{"hidden_size": 448, "hidden_act": "tanh_gelu", "norm": "layernorm", "rope_theta": 10000.0, "init_std_qkv": 0.02, "init_std_up": 0.02, "init_std_down": 0.0, "max_grad_norm": 1.0, "warmup_steps": 545, "decay_fraction": 0.697, "doc_mask": true}
MLP neurons of a small language model. Each row is named by its layer, matrix (up: input weights; down: output weights) and neuron, and shows model dimensions 32-127. Each number is 500 + 40 x the weight over its row's rms, rounded and kept within 0 to 999. Numbers have three digits each.
After each neuron's rows is what it responds to, as a language model described it from the Wikipedia text at the highest values.

L6.up1318:546457488474481459498518448475527453486612524476355447473529460431517516529457540469540523591494502474503459506521550485534563458524494493484467575502423509499500423509469484482558503473567478552494499392513491468530488558478452534451526506560537456553535552484504513491569532508505437530
L6.down1318:501457443407499499530539499471499519511527473434420404467556511527470500472470467534526455481499509566551437529512563475541491450548508552543484537475504488559469505529475483528570523554491450606478515503471580550453472481466497504523471497543487495526468492550484448548504540424503462482
Person role nouns

L8.up356:511485462531531510543505465507532504517503485502509433494492498451486514575508472545569491538516576517582500481504516479487476547560489410552498528507483569437513513489493485558625570496460496503524506537494508546476494519484459473483544490508491491566512478410499486477467503441424523540
L8.down356:520435455520461544493522521537554465537498539494461583524516509500500463560459488511444591525559504498451532519522481610508488453501402467453503454474568503541545485544482549472456481516475482502537508498439435482563450511517510497480538432526564447472524550543561507462559563568519494479
Rank, role and team words

L6.up1402:470455524471473520503473553461491524416519527535500491527484456500474504564488523552516511552551530477460517583500473536592440467468529481410531484452495523515516524452529490501581540417476519522489471509547511477513454562517523455532494488533506491549472526479525474543524560487519459487
L6.down1402:518486485489519451513498552500474529469477528505509427450464490470536529569479480587501454543560475476441424519509555483523477481498562480453527460496545574534545474503460506537532520480538504518433502562471472567541475507471468535587462545435486507485481456527522515549452588435568472551
Clause subject pronouns

L8.up644:457506536538478447469521460519477523481506477535493492398516496397505457525459561504575485494521529511518469464584504543467496568521506428482452501541476501500530452436548493457500524545554520512515565523576499516504483487477485501475503443472480473476480544494500441447522642469474594518
L8.down644:528542507482528520455320521527482517494537500468509513550481489542483431505492412522477475505548486466486537476518558510614487475478489528501494474511513528474534514424461513511516540524479494458500431545479502446480531506543513515550477516481486526531511535480444552493511455468458483443
Institutional/sports category nouns

L2.up660:471510419475483460451513463541582486476469539513505478547491517552499596511432484431534520494471553455417500490479545529513501490493492509454459570500516551527441463547492532475564511505505502495500504512428502534477520477473583400470524475448530458527467494461501505504467489476528485486
L2.down660:578500489506473551546522550471475545548473421484466555435510504471460477487497492474523455466477488572521594451554489511463467533545517515567507506441425530516549539460499510486479477508512539516535474522511502452478438480562566539540515555540472513441593552504513489562478588516496472443
Connectives and scattered nouns

L8.up135:461502466485466526498529498481460418534523532533500564468503485449553437560485473531525521499401508479559462501542511481565528458424486546562543494606464507513498458535521564440512498494563438560476466423535477476475502515473497519497421517453523476475466551494496519565469499536542509450
L8.down135:482455449511487520512505466528607548433494512426503434536503519494462574434491516490457504556545497521450459467520514494493426515543492480481488481414486477482482522465447537521503447511423546499535511480510478503517518513501568499484509493519461460512511440417501480372551524528457521572
Plural noun endings

L2.up425:480465517588490468528471516506519498461479506495507563496471414523529418474525493528485567494475554442478533510450507559565516550511485545503470447511533552516560508497498517407479534515525475501448494467505504408492441499521516467492565469435557515366517476450568416465463583545443614516
L2.down425:591491471493498483511559523484447488549521520475592474375518515437462554477503528566498461537493459531510342519510484445483535459512511489487545487482522475500497450501520483562570516495529488519543527534483520543500511510573513482498453536560471525689422532476392521505476618446540478484
Phrase-head nouns and word fragments

L6.up998:473523548547468457502524454481474444506450590492477490472535559475572439529450458508528500515509479506524513506532504529505515526446498478488493500604438493552450480458481507485531501468558476517490519449586472488449508515442480484515451526407483422423538475427531484472479534555508492510
L6.down998:468483503527406527613491443535567583431461572445487470530472501517496534463467426460420496488540438489494472508546530541494504508502491544500490497424529400542517492484450467443530494536531531472574519469508501490495545500520505510514584453482492450485488477442513485460566585530474530540
Plural noun endings

L6.up1632:514485502433530534469522448545485512499559418561455447443463517503506436459459505510549524494472477506531474432533515548484568519444536600525465492520498548428532429532514544506548567501546471493472550475448510509461556500508486446489462497500503522492475533505525519451489521588557524484
L6.down1632:583532539462478558500545516452537507481436468438564474443515468533511511546516456550517511455512529547440559503489511626505459513527482486550557564485511439520426557540543462538440545507508449507558489502460506567510461525504423521523460509463489418543465459482520525515451476495476520548
Name fragments in tables

L8.up739:596413506496462495480504531482472507512525493491535521450509505523478519447585543471535463525505527521512528510526550535540424471484494460554542488525438520439476495450507519473540467424472493530509514527565499479538468477380511431550549414445504511525491434386527489499481617455502496522
L8.down739:514473439488521511477506529498502433532498455497450489511557471488486489467435489413484494508528473523512582440476485536443472608536464546524537519484505484519512429554480460470433518458587473592538510482528575530571460571522513535506512532461518531481549502529489470541516499553493533502
Generic head nouns

L2.up1414:539492480483537448466505528481522449446513532504509499563519498489515526473444516526587471437476553512500487522481472509459545549522474442464459461444512518541460451535440483483467486521513499494489570548512514495481527478564469429515435496448553475501500492510510514472472546512516447508
L2.down1414:436526537529448544537526531542474533559466442485526465396484567467441388540536417475440473529532476521459541462526457578493459530464483541516585470582498496603573493492556546473574522506458431516514464497474523473444448543492519483568548498509444562456544481448507475500518434461521519470
"-ese" word ending

L6.up1203:508499483502496482516557543516514456466479503510509499498522464500584489485473417497467587494535496489547475537516492495516460492565484483462490491579498419535575540429482483473529514473532542516521508395473430448530487529510525457475562527476529470526482523470506482511540553593545461479
L6.down1203:483484512465438504541520522511485560496504484490562499469525557489436511570403513446418492528536487481470447562535528512442566503539464469533476522447535552554548423479467489498516562507532496515513511538565545518553478516466466554573506451467450543489517465562507527452527564471562547512
Group noun completions

L6.up1102:442475449521493464482491479531594479440544559494448480488489431456532456483493539467529486495495549449455480499543405560516428530486498490498445501459479417585558533449566491460512530483521468530446464485437500458430462565566544500542504486526599503492567551517552529420549566465454450486
L6.down1102:489476498501444487491498515446558511512565523519486425510503448485481560516480520498482450523505511522480447525553426499507472488535462544532499474538489496514526489470536520571476490504511448516460447538498515499474507488527516544525450581496523486533476504516471563532481535407440477418
Clause-linking connectives

L6.up687:489539463489478481477491441509490481461487429474469542485514485421508537490455591515497503470498548474537504524489490529521491602582446438458588529525513516493491472483502537459546484497502442576517501520451443496450519494545468518576552462603521406471572495509497444398479499516492485554
L6.down687:519501523512499488513540476535506429447577626487574525474389544482492523448542436506494505483491488484502474466489523550512488453418488477457452548511510524477556496486474483454478528496512545498474455528536463567537462512446550434470468455387489537508574498475587539589483470533483502505
Mid-word subword pieces

L2.up1681:506463506395531474478492471458437476492517452444456526536532421519551457493515482507554545478495530562525519483505519467537539546425494501480498483443521483460438524505492555504458507507521481486502524493525483519456470539513456474482559502509440539423559520507568415513509521520482393510
L2.down1681:417529582575530557499436520515522512502510569523555489462617519467399558529506519499524524526541505521481499514498504532551448567523499482541467508608455524510529431505471489490475462453483578477498490490475545499510484486486549551518490493519506424471490545477460525444552414470560568467
Noun phrase endings

L8.up614:499519454537548507548456522530482574553516475455496492465495527476494441492485597512495472489557538500513462462541442535481545540522498450494507433453511477472540489463455621482481502469585510546485470514536513580504524539489498515477458561439516474503527547501522504510478514512446495495
L8.down614:472470509520488543531438503520521524500498403506522492498473494460467461473405454513557500491590530515529519491551497538529488533466506536426482490493474496540520524524449531527518515553566503533486486427613471457536527525517509470518490539479479536566527502501504453453512536504477531446
Clause-initial subject pronouns

L8.up486:461407507451452494462503482521482520478496491465509426395556495496539507527540582544540487449488449501504441499575498503519521532564507475464507531544526405505500531512522516471499464552556560514442555504513520552512517498587528480597416478471467533521535486459527506432587504495522474433
L8.down486:550500471524468434584511446579524522479448395470449494521474574514534450527487537568542474521553429469411614512499553461536538487536511452546501534527503494478483500473486452490466486524529498545504548523533527477522549443517536427517478553518470492509571500516411489439482576488553452495
Name piece after hyphen

L2.up571:566506494496526557526520476530535505522458462546509486503582441505502504479537531442457506604473539482484539486519542529506500518535501519503460520501535521486523519507461573460566563507570524444501417501532486476487478509510499466405557449471484570413501500479499516532567453559422529431
L2.down571:444507500490497453515492551453527527446511502451516531414431543438418539488465475466635528451524516480479457498482484438518521486478488536503484478503450513529402540486559484499507469522468450603470549476533520531514527445508487512541500502461539382564500538482418479528448629463542501481
"At times" and phrase-head nouns